{
  "num_hidden_layers": 12,
  "hidden_size": 224,
  "num_attention_heads": 7,
  "num_key_value_heads": 7,
  "head_dim": 32,
  "intermediate_size": 896,
  "vocab_size": 1724,
  "hidden_act": "swiglu",
  "norm": "rmsnorm",
  "norm_place": "pre",
  "norm_eps": 1e-05,
  "positions": "rope",
  "rope_theta": 26100.0,
  "rope_fraction": 0.75,
  "qk_norm": true,
  "attn_scale": 0.177,
  "bias": "none",
  "tie_word_embeddings": false,
  "parallel_block": true,
  "init": "uniform",
  "init_std_qkv": 0.0382,
  "init_std_o": 0.0,
  "init_std_up": 0.0382,
  "init_std_down": 0.0,
  "optimizer": "muon",
  "learning_rate": 0.0134,
  "lr_mult_o": 1.5,
  "beta1": 0.95,
  "lr_head": 0.00898,
  "max_grad_norm": 2.0,
  "warmup_steps": 0,
  "schedule": "wsd",
  "decay_fraction": 1.0,
  "decay_shape": "pow",
  "final_lr_fraction": 0.1,
  "batch_tokens": 131072,
  "max_seq_len": 256,
  "doc_mask": false,
  "train_tokens": 580300000,
  "max_steps": 4428,
  "dataset": "wikipedia_en"
}
MLP neurons of a small language model. Each row is named by its layer, matrix (gate and up: input weights) and neuron, and shows model dimensions 80-207. Each number is 200 + 40 x the weight over its row's rms, rounded and kept within 0 to 999. A neuron's up and down rows have the sign that makes its largest values positive.
Before each neuron's rows, "fires after" lists the tokens most often just before its 100 highest values on Wikipedia text that the model never trained on. A number after a token or word is its count.

fires after: " N" 22, " R" 12, " S" 12, " s" 7
L6.gate216,239,254,195,200,268,160,229,205,194,327,265,194,247,188,238,163,203,225,228,240,194,169,120,221,228,224,175,211,207,200,235,185,81,238,190,198,134,218,187,179,182,250,179,161,236,264,213,196,209,230,231,242,209,286,183,132,248,116,215,237,59,156,195,127,186,188,165,191,162,159,139,189,156,174,207,188,212,200,209,186,165,163,266,135,150,240,179,246,209,175,205,224,120,227,159,194,170,254,189,212,237,179,149,181,173,198,227,177,162,183,206,292,229,201,205,233,159,218,160,180,173,258,220,233,221,164,225,151
L6.up216,234,282,192,244,191,145,215,244,136,214,234,254,201,185,230,198,180,256,223,197,165,192,221,271,251,193,185,214,215,212,178,198,146,148,233,143,208,274,188,161,99,216,230,180,210,190,252,190,176,178,261,246,201,219,252,288,169,166,197,214,166,173,222,167,232,144,185,195,190,193,174,199,250,174,154,268,212,186,184,191,216,160,225,193,229,237,160,111,159,121,161,154,167,223,123,184,211,204,184,309,224,160,225,176,139,283,208,176,133,184,179,153,237,190,234,226,193,212,124,323,145,226,226,188,89,158,197,247

fires after: " D" 17, " r" 13, "iss" 10, "d" 8, " S" 7
L4.gate128,170,228,210,217,255,135,215,199,191,180,222,188,178,225,237,255,213,157,219,159,169,198,226,226,193,240,190,188,207,250,241,191,178,291,192,184,240,223,177,201,238,136,220,210,177,276,195,209,229,271,234,184,246,184,239,256,243,226,317,217,209,180,221,205,211,206,204,253,165,232,199,164,212,199,200,128,158,222,221,194,197,230,165,214,163,159,186,76,260,231,171,182,122,223,207,135,227,186,203,208,179,192,309,177,128,149,171,157,177,173,173,188,193,231,226,234,232,172,215,205,258,291,180,168,234,194,190,225
L4.up128,244,173,236,237,179,200,192,205,145,195,167,195,232,244,225,231,215,210,228,172,199,175,241,194,277,178,171,164,127,276,163,253,164,196,182,215,202,194,195,217,268,264,207,272,164,165,232,169,173,149,123,222,232,177,172,149,305,259,248,175,293,214,201,219,245,196,155,217,242,211,236,187,162,188,197,175,157,195,179,169,157,162,190,232,187,192,230,62,122,239,134,243,170,227,184,163,215,219,248,194,228,197,261,176,204,210,161,236,188,259,245,105,203,294,158,171,224,200,174,244,227,199,168,105,210,186,224,206

fires after: " S" 34, " s" 15, "\n" 15, "S" 7
L8.gate332,176,269,137,234,163,237,200,226,242,191,234,187,146,210,193,244,104,207,144,191,167,175,282,198,205,174,174,200,177,128,182,197,157,246,144,262,178,223,199,155,123,188,158,177,164,155,185,214,199,202,268,202,205,211,160,149,136,174,236,240,222,277,269,216,181,205,112,249,196,212,186,177,240,192,253,226,294,213,101,189,111,183,183,173,205,158,230,228,186,170,128,188,232,175,239,219,204,269,198,222,137,160,255,153,121,161,225,174,182,193,181,210,190,204,260,161,206,203,130,210,238,208,138,269,193,197,220,100
L8.up332,261,295,172,212,237,239,187,260,220,241,199,281,219,176,208,290,152,125,183,194,169,162,173,228,261,192,224,197,83,167,198,223,217,163,214,209,228,255,165,178,151,173,233,180,159,208,244,202,141,155,197,198,256,187,221,249,174,184,244,243,178,170,233,185,235,248,126,183,193,233,255,181,186,244,161,185,225,231,183,110,169,180,226,173,268,231,178,145,135,230,141,184,198,131,250,183,283,230,235,181,177,165,174,132,166,210,226,143,130,198,195,201,202,220,217,217,197,218,154,279,233,206,204,165,120,238,252,145

fires after: " U" 14, " Sp" 14, " St" 10, "b" 9, "d" 7, " D" 6
L4.gate258,191,147,172,224,237,202,120,213,214,182,197,240,166,149,199,202,272,123,165,141,242,198,227,265,186,169,131,210,230,264,211,201,197,242,201,187,144,240,282,181,152,230,227,282,202,175,119,156,234,212,144,230,196,178,225,158,230,205,208,242,184,245,172,210,150,190,146,218,248,193,203,153,205,186,261,189,115,103,215,173,159,237,213,210,178,167,198,183,196,168,177,204,213,165,247,182,193,167,250,131,180,270,187,147,204,186,194,152,264,198,230,175,171,266,187,159,311,241,139,237,198,168,165,133,290,180,222,231
L4.up258,190,205,228,184,291,207,159,243,182,129,202,223,224,242,170,217,226,227,250,192,158,216,162,187,202,193,166,188,187,290,182,213,153,248,179,177,197,188,246,173,177,142,128,261,241,276,195,172,189,261,164,244,257,225,194,267,282,252,214,120,237,169,168,190,149,225,154,218,195,214,141,212,149,230,213,143,248,207,190,171,215,232,153,198,239,141,179,100,187,239,144,203,234,178,216,148,185,175,220,206,184,207,204,156,229,168,230,174,193,222,258,170,233,206,183,194,278,210,209,225,174,194,219,107,172,186,181,192

fires after: " con" 34, " Con" 18, " c" 6, " the" 4, " Comm" 4, " In" 4
L4.gate784,185,246,187,154,248,202,131,207,223,179,180,139,191,296,203,158,196,145,118,164,208,177,206,212,229,271,227,211,236,173,196,131,191,155,164,194,279,273,236,116,185,270,142,195,212,189,137,244,242,240,137,210,221,173,164,199,230,175,279,204,246,160,209,286,192,179,180,255,185,215,170,199,246,162,179,202,210,142,283,164,308,190,178,163,228,210,287,275,131,188,236,164,244,203,167,183,152,185,170,220,162,199,207,242,200,199,254,206,195,257,176,228,257,171,203,233,185,190,246,147,188,209,255,191,232,157,180,161
L4.up784,175,175,164,160,239,220,262,235,247,180,210,217,232,191,141,223,201,199,321,184,246,146,155,190,138,261,276,241,152,128,237,253,196,217,263,189,224,204,207,183,268,270,156,130,240,153,138,196,189,230,275,149,176,153,240,176,207,143,194,202,164,270,139,219,144,263,248,171,180,247,246,190,187,157,157,130,159,249,185,235,176,267,206,217,193,141,313,189,215,183,224,190,176,164,207,194,222,214,122,247,199,258,210,222,171,227,214,189,217,183,254,170,205,129,213,225,186,214,200,211,304,130,289,195,169,203,198,146

fires after: " |" 79, "|" 9
L6.gate628,197,165,189,193,169,204,303,156,151,255,182,227,220,218,137,290,198,162,246,206,230,226,242,214,223,215,201,156,279,143,216,263,125,222,219,193,171,174,187,188,202,219,164,240,193,164,176,245,169,178,221,262,183,216,223,216,108,186,211,199,211,167,268,199,221,199,194,110,177,250,97,148,172,142,170,229,269,184,230,186,239,258,213,222,240,226,227,262,181,196,129,187,118,172,271,112,211,191,210,236,216,214,225,186,138,242,216,216,180,192,210,212,150,175,201,148,218,135,164,264,180,251,158,238,191,232,209,249
L6.up628,231,229,235,229,146,201,194,197,192,172,210,202,188,132,188,203,178,160,209,206,74,127,241,252,91,155,258,188,205,192,247,155,159,237,159,165,179,216,211,223,205,207,221,109,133,240,232,110,252,200,154,253,164,206,203,227,229,248,214,217,200,153,220,239,188,174,165,138,132,219,180,191,176,236,158,212,192,169,239,165,187,152,222,213,241,236,104,263,219,210,248,149,238,224,201,189,219,178,159,258,137,196,179,239,218,160,169,144,187,146,152,202,135,229,168,201,276,229,270,152,245,158,239,238,205,116,228,238

fires after: "h" 19, "ab" 7, "os" 7, "ec" 7, "us" 7, "ing" 6
L4.gate707,223,240,185,203,183,265,186,248,245,203,220,162,45,240,227,207,207,243,176,207,187,204,180,111,249,194,285,219,194,256,251,176,147,230,199,247,122,154,216,122,290,205,159,156,212,156,224,166,242,196,157,162,210,197,163,151,170,219,213,193,223,203,172,163,244,258,244,228,238,205,145,242,129,203,205,233,91,282,203,235,210,242,206,250,172,216,220,257,295,198,252,226,189,256,166,299,207,269,180,163,240,148,181,215,171,181,208,240,149,247,233,229,241,151,229,202,203,242,234,267,206,183,246,241,184,157,197,178
L4.up707,173,243,218,208,163,259,209,177,194,240,154,263,306,260,147,147,175,253,64,280,182,181,214,203,153,195,262,192,232,225,200,264,187,209,279,172,219,107,152,114,156,207,183,166,150,167,171,198,204,205,242,226,170,188,203,155,169,215,149,176,174,301,233,168,181,214,156,219,185,191,237,76,254,141,281,181,228,150,172,170,140,217,240,198,230,224,172,173,213,213,248,183,239,233,211,181,196,220,204,211,208,162,211,199,207,235,178,174,218,214,162,190,223,153,221,154,97,246,227,234,262,195,188,225,250,258,197,238

fires after: " |" 33, "r" 10, " Gr" 8, " Dr" 6
L5.gate638,183,188,65,141,129,193,195,204,193,181,228,206,195,260,184,224,163,216,207,220,142,174,158,180,187,232,245,235,234,166,204,129,74,234,256,174,211,155,259,147,137,161,190,200,193,211,194,226,138,169,172,245,146,174,250,209,236,262,183,128,217,189,139,168,187,212,257,190,220,221,176,177,123,208,158,286,276,225,251,166,216,162,208,261,227,226,254,190,179,160,246,163,234,188,248,231,120,244,200,209,205,197,197,208,240,191,212,202,215,211,217,242,211,178,250,103,141,183,196,219,235,187,204,196,170,160,223,257
L5.up638,235,182,225,231,153,258,113,197,236,177,125,227,241,199,192,272,156,221,177,207,262,177,201,252,231,188,289,218,154,199,240,168,200,227,225,197,251,219,197,110,175,158,177,262,216,241,215,163,174,115,203,134,181,220,180,166,214,170,146,141,203,213,164,196,174,160,238,179,202,233,176,161,192,199,227,187,203,191,255,208,155,185,218,191,244,188,222,187,214,195,142,82,208,210,154,262,205,96,233,256,144,218,204,177,223,264,193,184,206,196,216,203,143,237,256,163,164,215,199,196,173,164,229,228,200,173,159,271

fires after: " s" 14, "S" 10, " S" 9, " t" 9, " G" 7, "o" 6
L4.gate800,164,234,197,198,220,303,238,176,205,147,164,120,151,180,159,199,127,174,238,224,190,202,160,173,131,183,210,207,191,149,178,143,149,236,206,207,154,145,212,286,135,150,154,164,186,237,218,183,119,166,149,156,157,184,178,268,161,153,271,200,180,168,262,233,125,232,173,197,218,86,201,201,218,266,182,195,193,164,227,201,239,269,219,175,215,176,163,252,205,185,205,222,228,236,215,174,205,214,220,244,236,232,226,128,232,181,238,106,192,146,148,195,198,224,157,177,240,252,168,131,224,220,263,167,182,179,213,122
L4.up800,232,268,177,155,215,228,204,170,179,168,196,150,133,167,135,108,130,134,178,257,219,223,220,212,229,245,139,143,200,142,204,121,102,238,243,244,206,273,268,194,209,199,220,189,261,215,195,211,183,174,194,163,145,234,219,226,269,230,240,300,153,168,180,247,127,199,218,198,120,193,169,274,222,178,204,201,198,217,206,219,215,157,193,220,188,186,174,220,164,285,125,198,184,177,175,246,187,254,214,55,196,197,217,236,170,227,233,162,181,211,150,205,227,181,214,190,180,223,142,269,163,290,228,223,201,235,239,197

fires after: "." 13, "," 11, " ex" 10, " s" 7, "I" 6, " f" 5
L6.gate791,186,191,191,195,124,256,143,230,299,238,211,207,195,185,259,183,216,112,178,211,306,159,151,216,209,247,181,196,212,185,174,153,242,160,227,210,232,190,198,233,196,148,154,203,241,176,233,207,196,213,165,217,192,206,227,169,208,233,226,201,253,188,201,147,201,242,217,167,205,149,188,198,215,163,270,214,84,259,211,182,197,213,194,218,277,204,181,168,202,204,156,224,168,210,165,182,209,304,230,172,104,253,205,204,214,126,209,187,216,163,261,203,199,245,147,183,118,97,127,188,157,205,172,143,145,113,158,295
L6.up791,135,187,198,196,112,255,129,168,249,228,222,185,194,175,252,197,245,147,169,201,275,211,154,201,171,201,192,219,233,186,196,120,237,175,236,191,252,212,160,271,236,165,249,179,260,222,191,192,132,142,156,270,185,217,214,177,176,206,253,209,213,225,206,203,215,262,236,152,148,149,195,208,189,208,237,171,125,246,142,199,186,160,166,204,268,212,176,203,176,253,120,250,174,164,199,239,237,236,169,180,150,203,199,266,130,193,208,187,217,216,259,235,217,263,196,180,144,123,140,163,179,224,179,164,153,140,145,326

fires after: "," 49, " and" 6, " but" 4, "ough" 4
L6.gate555,202,226,209,247,141,209,223,160,192,217,139,144,205,258,120,198,177,223,239,165,233,70,205,204,121,233,226,250,205,181,203,197,204,159,170,127,271,223,232,172,229,139,164,169,188,211,210,128,170,195,279,161,211,196,233,219,186,215,199,192,182,239,261,203,215,263,186,197,196,135,269,217,179,218,263,196,179,192,218,170,178,197,165,206,249,205,206,123,259,202,189,162,206,174,229,185,169,171,149,113,212,179,217,182,135,152,268,202,178,197,201,174,230,166,225,163,270,292,179,220,227,224,145,238,173,272,199,266
L6.up555,162,138,225,231,199,189,202,158,195,142,131,220,160,208,197,179,214,179,228,170,194,243,175,206,197,245,265,191,251,192,242,201,200,236,246,194,189,126,155,146,113,110,272,128,184,214,194,218,167,217,238,214,244,190,215,140,227,183,254,166,169,197,255,131,177,210,216,164,158,190,206,207,65,140,179,231,195,183,197,227,275,242,188,238,263,242,46,203,205,198,196,271,138,254,249,196,166,200,232,207,180,227,176,180,163,172,204,202,130,186,125,184,209,255,211,245,229,269,211,183,134,275,176,197,179,252,220,176

fires after: " the" 17, " a" 14, " b" 7, " and" 7, "s" 5, " at" 5
L5.gate736,175,229,173,204,172,191,194,232,160,160,164,192,177,163,79,184,172,192,205,146,130,242,264,159,249,194,190,204,257,192,242,154,233,185,200,247,203,205,184,212,164,248,228,112,273,255,207,158,260,211,211,250,243,162,236,214,169,260,216,219,166,169,175,216,259,229,202,211,239,146,177,218,191,171,130,253,254,219,215,229,146,179,291,155,253,198,189,217,237,212,206,201,200,219,252,196,233,225,194,186,195,240,226,158,236,235,139,145,185,149,138,264,223,249,174,250,140,240,206,210,208,225,214,164,217,192,233,234
L5.up736,189,261,208,199,188,226,153,135,190,192,96,281,169,203,164,207,197,266,200,202,132,184,136,160,234,217,251,240,239,142,198,208,207,166,126,144,190,122,220,191,218,173,118,190,187,120,198,224,161,157,237,169,146,190,215,246,208,227,197,169,187,255,167,152,232,244,223,157,211,173,242,245,158,246,232,249,179,151,246,225,144,228,179,148,202,232,216,153,193,146,215,201,270,197,182,157,266,191,175,167,184,175,236,238,102,206,167,136,226,172,207,237,221,162,202,192,225,171,218,124,202,208,163,279,224,183,122,210

fires after: " the" 19, " In" 17, "In" 14, " in" 6
L8.gate40,146,252,240,208,324,185,188,204,247,231,212,163,163,273,224,190,181,182,192,197,120,185,125,295,201,195,266,183,243,255,200,249,182,214,249,121,185,179,227,276,221,193,220,199,188,230,190,182,237,257,210,218,286,209,129,195,187,199,234,183,209,201,95,191,215,138,153,199,249,275,254,180,204,195,105,223,254,211,237,152,218,156,242,157,150,185,247,200,224,238,182,149,154,161,172,174,224,230,148,195,191,213,203,174,164,192,175,204,149,81,198,213,175,160,113,201,229,196,136,175,249,240,197,222,185,179,185,197
L8.up40,207,229,285,188,206,278,272,244,203,229,213,199,253,171,132,180,185,232,152,259,280,234,240,272,187,160,215,174,260,171,249,250,162,226,143,179,214,191,149,254,193,204,167,198,228,150,205,199,178,170,162,144,177,203,209,164,207,224,177,219,185,176,204,204,157,239,107,165,196,193,181,215,205,228,188,64,269,166,137,164,162,181,198,225,206,175,259,182,266,143,184,137,182,218,158,249,192,105,295,216,69,157,195,157,209,152,223,129,227,143,213,198,203,216,166,158,267,167,179,224,200,180,177,245,266,232,203,160

fires after: "," 23, "." 21, " ch" 6, "h" 5, "H" 4
L6.gate305,221,123,202,212,174,228,211,119,194,146,160,227,233,210,230,84,259,277,195,225,198,233,159,240,131,170,275,166,209,185,194,150,225,204,226,208,175,177,176,130,219,139,173,261,176,161,219,174,209,199,202,111,193,256,189,214,134,94,185,219,153,216,149,239,172,173,145,193,169,191,150,164,201,181,259,186,253,178,197,153,171,249,160,202,240,261,211,217,204,216,169,178,262,223,294,218,206,191,238,209,201,162,146,147,181,154,194,165,250,114,186,220,281,190,186,242,175,215,192,247,184,211,122,232,215,191,167,195
L6.up305,129,239,244,194,209,197,227,247,211,174,206,153,244,253,249,191,143,168,189,213,209,230,219,181,276,220,222,177,243,172,198,171,170,219,287,188,176,156,140,151,203,178,150,130,279,282,211,268,251,178,218,203,103,165,130,215,236,170,165,181,214,166,211,174,321,201,135,227,219,160,204,262,244,229,210,257,148,228,163,189,191,157,244,216,230,170,184,186,312,163,223,228,251,214,227,180,189,200,175,200,252,202,230,253,142,173,129,173,246,179,197,195,209,231,242,145,175,187,245,240,193,202,196,259,165,208,184,246

fires after: " at" 19, "k" 9, " L" 7, " d" 6, " D" 6, " J" 5
L8.gate705,221,172,203,157,118,207,215,266,229,235,173,202,215,277,204,255,213,263,220,283,272,141,191,231,185,204,274,175,153,202,195,301,166,200,198,165,227,195,166,248,244,208,222,183,205,137,307,181,232,275,202,236,248,219,241,257,166,159,243,265,262,206,199,134,184,205,168,183,235,168,246,134,274,158,204,231,152,229,164,180,263,159,206,199,154,160,182,164,192,261,165,185,181,178,151,192,185,176,183,261,197,206,213,209,225,190,221,203,152,286,195,264,232,94,238,212,232,225,195,217,185,152,237,121,172,220,219,230
L8.up705,218,224,205,233,165,228,104,117,194,210,153,172,270,194,253,161,210,226,190,154,275,186,162,198,215,236,193,203,237,170,197,235,189,180,90,164,90,249,160,290,233,263,179,279,113,270,211,183,217,217,227,81,282,246,158,157,207,243,175,251,195,219,202,170,167,182,203,272,192,131,134,234,185,213,253,178,218,172,137,171,216,191,240,174,165,186,147,215,191,295,187,185,224,170,190,211,241,218,160,222,225,249,237,175,164,194,193,227,197,201,191,167,218,132,170,215,218,250,199,109,172,208,227,265,184,207,170,193

fires after: " G" 15, " g" 13, "s" 10, " s" 9, " be" 6, " a" 5
L6.gate385,188,264,193,229,199,178,229,240,178,172,151,153,230,182,161,179,181,211,182,249,186,189,117,163,160,233,172,125,184,166,182,128,211,277,234,210,226,233,276,226,141,220,159,224,172,239,196,134,159,152,169,207,253,230,201,209,171,119,124,242,237,296,212,203,290,227,154,199,245,180,233,200,180,216,317,233,220,192,248,187,210,224,239,207,174,230,200,227,212,224,194,195,196,178,186,272,77,211,275,187,169,202,243,219,191,201,222,264,227,158,275,207,159,222,178,208,264,176,228,226,191,305,188,104,192,183,129,188
L6.up385,147,186,269,196,195,186,205,178,205,210,243,236,228,131,196,187,196,244,265,184,227,207,199,189,221,229,202,146,180,149,227,192,173,213,273,196,279,222,182,210,205,224,139,148,181,189,221,160,263,195,57,107,242,204,147,209,224,205,259,189,186,182,265,187,207,184,201,185,163,206,209,246,242,161,215,260,222,215,209,245,181,170,95,188,200,287,163,262,207,224,192,182,186,121,172,225,185,215,205,123,201,167,233,192,157,176,178,240,281,249,264,170,187,121,182,193,263,187,180,217,148,249,228,183,251,168,220,189

fires after: " in" 18, " O" 14, " In" 10, "ran" 6, "in" 5
L5.gate311,150,178,168,265,250,267,229,255,194,278,143,206,203,225,285,171,212,209,152,187,252,129,152,238,231,222,217,158,178,256,239,256,204,156,263,188,298,251,221,258,199,141,276,175,188,274,196,237,232,191,183,178,149,155,193,215,244,244,211,229,195,306,146,218,202,210,184,235,212,265,232,169,162,225,196,217,234,167,226,163,195,164,219,141,234,167,82,215,209,216,221,209,174,180,159,223,169,226,229,106,240,153,229,196,228,98,264,167,220,166,155,228,201,185,216,167,180,235,250,207,249,160,200,183,136,150,202,227
L5.up311,139,197,200,183,172,185,211,229,245,146,224,178,204,279,159,141,187,226,197,182,230,217,247,186,172,145,225,164,186,178,206,221,158,133,211,171,306,177,230,145,254,198,188,148,238,159,172,206,192,211,237,292,235,123,197,143,177,181,176,133,179,206,139,142,269,198,268,181,192,176,241,247,174,96,194,142,126,126,210,262,248,152,170,212,226,230,263,170,177,211,163,122,182,156,238,180,171,197,197,215,203,183,164,174,145,202,189,143,169,177,228,224,108,198,240,203,246,176,172,136,191,242,163,266,177,287,162,165

fires after: "'" 22, "I" 11, " cons" 9, "." 5, " he" 4, " \"" 4
L5.gate693,173,239,231,151,204,183,199,199,214,201,191,202,297,204,208,167,205,114,222,128,224,240,243,208,167,198,181,278,212,192,219,143,135,191,259,244,226,222,220,217,157,249,85,220,236,198,227,186,199,200,165,232,252,265,269,182,304,136,175,162,180,174,227,191,179,169,197,210,203,196,225,199,234,185,249,185,173,205,192,199,229,185,187,148,242,191,147,221,192,259,152,268,140,291,107,179,197,249,249,204,213,180,210,163,177,132,210,198,157,109,241,193,206,234,139,205,213,159,206,137,194,194,177,170,163,227,115,220
L5.up693,259,226,224,199,198,235,261,255,254,173,187,198,245,200,202,177,154,119,197,216,172,238,191,210,148,213,255,168,185,142,199,206,223,263,87,242,167,256,196,248,167,237,186,207,266,270,230,161,256,257,236,201,170,244,237,171,181,157,225,178,189,237,313,198,251,180,110,256,237,134,173,238,212,150,223,246,233,217,128,229,215,161,226,241,248,240,188,189,214,192,213,171,112,216,155,205,191,226,213,193,229,257,197,209,97,210,192,255,137,199,210,203,215,205,172,170,259,163,235,213,160,244,147,182,206,220,153,197

fires after: "ad" 16, " T" 12, "e" 8, "r" 8, " se" 6
L6.gate81,240,142,162,193,234,257,228,218,176,180,143,239,202,212,197,197,154,237,189,239,141,163,188,186,234,216,204,203,184,140,274,238,160,226,154,204,201,239,168,200,162,192,242,220,186,212,213,222,150,101,231,86,212,216,245,219,165,225,254,189,223,128,228,142,205,218,267,233,189,174,170,185,138,213,213,157,217,194,257,223,215,214,113,150,210,222,150,222,124,172,142,237,242,148,150,222,196,206,141,208,219,241,148,233,223,157,163,111,183,130,175,178,244,173,192,190,236,251,145,271,262,198,197,211,238,227,190,158
L6.up81,244,233,187,164,197,97,247,172,103,274,250,208,158,175,243,176,217,198,207,130,196,168,280,170,245,251,224,179,200,139,213,218,223,175,196,248,204,200,183,233,146,224,197,173,212,225,220,203,219,274,241,240,171,134,183,215,158,191,123,284,135,194,158,183,159,192,219,199,218,223,208,232,157,238,249,131,265,151,251,218,133,158,213,216,208,139,298,254,216,160,202,186,190,190,217,221,221,262,215,243,148,156,158,176,232,208,202,118,162,209,223,184,210,276,171,181,198,230,198,213,158,206,144,159,261,184,170,224

fires after: " G" 15, " D" 12, "R" 8, " P" 7, "o" 7, "G" 6
L4.gate575,189,174,132,188,198,239,141,275,220,184,215,127,170,216,216,143,204,253,165,271,156,226,166,149,244,228,215,276,179,201,176,236,172,163,211,229,313,125,183,220,185,181,264,269,196,183,234,113,181,234,283,150,198,266,207,226,123,203,138,222,217,200,225,156,183,259,159,133,191,132,186,196,184,257,184,199,233,157,156,225,184,155,164,140,213,152,178,267,171,187,184,150,178,151,224,155,245,242,230,220,196,244,305,151,207,241,212,228,245,185,170,244,181,203,177,209,220,200,120,142,227,133,203,151,203,231,219,226
L4.up575,190,208,93,152,211,251,201,240,233,178,166,125,200,189,191,179,158,165,175,213,181,215,189,186,279,177,220,231,158,206,204,191,177,250,166,169,201,151,221,231,146,191,249,245,147,204,142,144,228,201,202,185,220,151,232,260,153,204,174,139,239,221,178,172,221,241,243,196,192,242,182,231,174,166,243,262,211,224,163,180,240,205,138,249,203,157,117,261,168,223,166,197,160,105,136,179,234,183,177,168,149,240,189,225,216,302,151,239,246,220,141,291,202,232,124,148,226,312,202,259,203,176,233,205,195,191,255,237

fires after: " In" 34, " in" 20, " St" 8
L4.gate676,200,182,251,256,201,219,186,191,193,160,235,244,169,221,200,191,187,153,171,205,184,99,142,199,188,202,217,182,173,192,194,192,244,320,206,153,187,218,196,166,242,180,212,213,245,241,226,192,158,230,149,257,227,220,220,228,310,257,180,212,156,258,205,224,192,229,210,198,158,232,234,199,205,156,184,115,220,197,253,197,205,143,192,164,163,145,126,195,228,217,200,220,213,247,215,254,179,201,185,157,205,203,201,234,246,191,231,124,240,153,154,215,193,213,142,218,132,220,216,163,200,217,208,231,146,211,181,209
L4.up676,221,200,259,304,131,249,163,295,233,238,124,259,228,250,230,175,163,308,181,245,242,160,246,260,209,211,200,134,192,212,155,174,215,230,90,219,143,258,197,152,234,234,211,165,247,210,200,188,192,172,212,184,216,202,183,193,225,238,236,187,223,223,240,250,241,154,133,211,195,209,268,188,204,216,240,132,222,203,163,137,210,186,215,210,165,201,224,145,246,147,176,158,208,190,174,241,227,190,199,173,169,196,194,197,213,148,177,145,177,202,168,314,205,244,211,160,189,181,175,223,239,202,214,284,189,150,167,194

fires after: " c" 20, " the" 10, " C" 8, " L" 6, " M" 5, "a" 5
L6.gate760,193,192,213,151,217,141,238,232,141,198,204,202,157,209,133,193,212,163,161,148,230,218,185,230,239,152,226,205,231,181,213,197,202,229,208,181,194,169,194,117,252,237,184,268,176,189,157,228,158,158,222,185,188,165,148,212,191,231,183,146,152,156,165,200,163,174,188,193,138,215,153,146,155,184,147,204,160,198,220,70,179,162,163,157,168,223,204,194,243,163,130,253,191,206,236,204,292,230,168,190,119,270,195,253,113,163,226,216,162,134,207,257,238,220,305,191,203,189,202,208,205,192,218,99,180,157,177,183
L6.up760,166,224,223,217,269,262,212,169,220,173,175,172,193,187,205,171,212,219,246,221,186,192,184,292,178,220,162,201,92,179,269,230,195,257,146,194,284,235,231,162,136,173,104,190,148,180,172,148,206,191,168,208,234,252,256,176,190,222,228,217,225,198,204,218,222,160,289,160,195,180,218,223,223,215,217,188,213,222,286,174,271,197,205,225,133,226,225,164,228,117,186,237,242,266,205,201,211,149,165,177,216,243,236,283,312,280,166,188,163,207,197,174,200,223,207,203,190,269,195,169,256,121,241,231,172,191,173,164

fires after: " |" 20, " the" 19, " Ch" 13, "." 5, "," 4
L4.gate418,157,205,258,263,169,122,160,252,143,256,208,278,179,209,154,296,217,168,142,165,203,172,175,208,173,233,214,181,167,211,220,220,215,201,188,218,250,165,139,230,168,176,216,225,206,266,248,183,208,162,144,214,185,206,244,188,174,232,246,182,269,185,119,187,176,230,158,182,203,174,237,132,243,233,219,207,245,144,152,228,188,133,202,182,130,200,274,165,169,253,177,124,199,169,198,239,184,223,214,165,291,220,213,202,163,297,188,214,187,252,147,217,219,205,183,162,186,153,171,187,164,257,275,175,197,236,176,183
L4.up418,178,265,253,187,219,256,210,207,143,173,173,157,266,260,139,211,145,102,238,240,198,152,260,209,160,165,246,215,229,205,152,104,250,233,152,164,148,147,251,178,133,188,209,146,232,291,187,121,210,222,208,175,181,131,173,284,272,248,169,184,253,197,155,218,233,171,242,151,203,217,268,161,165,143,211,170,184,200,116,181,242,157,176,219,214,247,207,216,183,183,179,221,244,176,200,167,205,250,148,278,202,182,225,249,276,135,267,190,227,204,208,233,197,209,164,202,155,234,202,211,208,243,275,196,243,231,183,183

fires after: "," 39, "owever" 11, " bec" 5
L6.gate156,241,170,256,150,222,269,175,154,218,260,126,243,178,265,212,240,188,205,200,240,224,235,215,241,194,140,278,185,230,223,234,152,267,202,158,224,216,125,241,119,221,155,201,135,206,213,144,217,191,160,185,145,239,240,201,187,249,215,157,195,133,214,212,211,228,224,169,154,227,138,156,184,189,201,258,196,199,135,156,192,213,219,166,208,203,221,280,188,300,301,151,192,174,203,139,161,263,193,223,136,244,187,146,109,209,198,292,198,207,213,180,232,223,175,169,227,163,248,152,274,224,267,188,195,183,258,203,155
L6.up156,214,227,155,212,158,160,217,147,185,156,222,207,257,198,303,148,254,214,186,198,207,213,240,241,234,225,207,225,297,245,192,175,172,150,187,224,126,156,212,238,201,131,120,225,225,91,190,337,238,191,124,119,200,170,146,251,227,217,167,160,224,225,172,276,159,138,251,223,205,184,247,248,176,194,235,247,187,125,150,152,183,284,174,150,262,182,226,244,191,206,198,238,154,207,213,237,229,161,157,202,224,226,171,188,183,165,205,225,200,203,174,213,215,172,195,286,130,253,223,190,190,223,158,172,244,208,200,193

fires after: "," 25, "." 10, " \"" 8, " (" 8
L4.gate834,156,215,204,254,239,294,195,227,199,209,194,226,258,191,180,245,198,203,207,182,207,213,207,141,189,143,225,262,179,157,179,147,197,198,236,222,191,193,198,213,134,165,240,234,252,259,157,207,177,201,267,205,273,170,255,120,232,134,204,227,224,212,178,137,225,231,135,221,221,144,226,242,252,182,210,250,181,197,250,154,138,216,211,108,198,244,187,161,175,207,193,233,180,219,207,250,167,200,178,160,249,227,223,106,202,144,181,260,287,210,209,199,227,147,205,166,209,224,243,162,210,266,125,242,177,214,258,190
L4.up834,187,250,204,256,97,224,226,172,140,251,233,167,218,161,185,144,247,250,183,190,156,197,231,301,211,227,229,174,202,235,207,228,166,213,205,207,237,281,128,254,191,210,174,187,243,228,159,213,198,165,299,230,202,183,138,170,258,234,221,222,213,191,291,208,146,243,172,222,218,158,154,229,286,197,211,230,179,234,228,189,238,239,114,242,154,205,195,208,199,258,252,183,133,221,154,212,257,190,164,224,187,234,161,225,139,148,158,227,215,191,244,242,231,188,193,152,220,180,221,212,186,152,182,249,210,257,254,103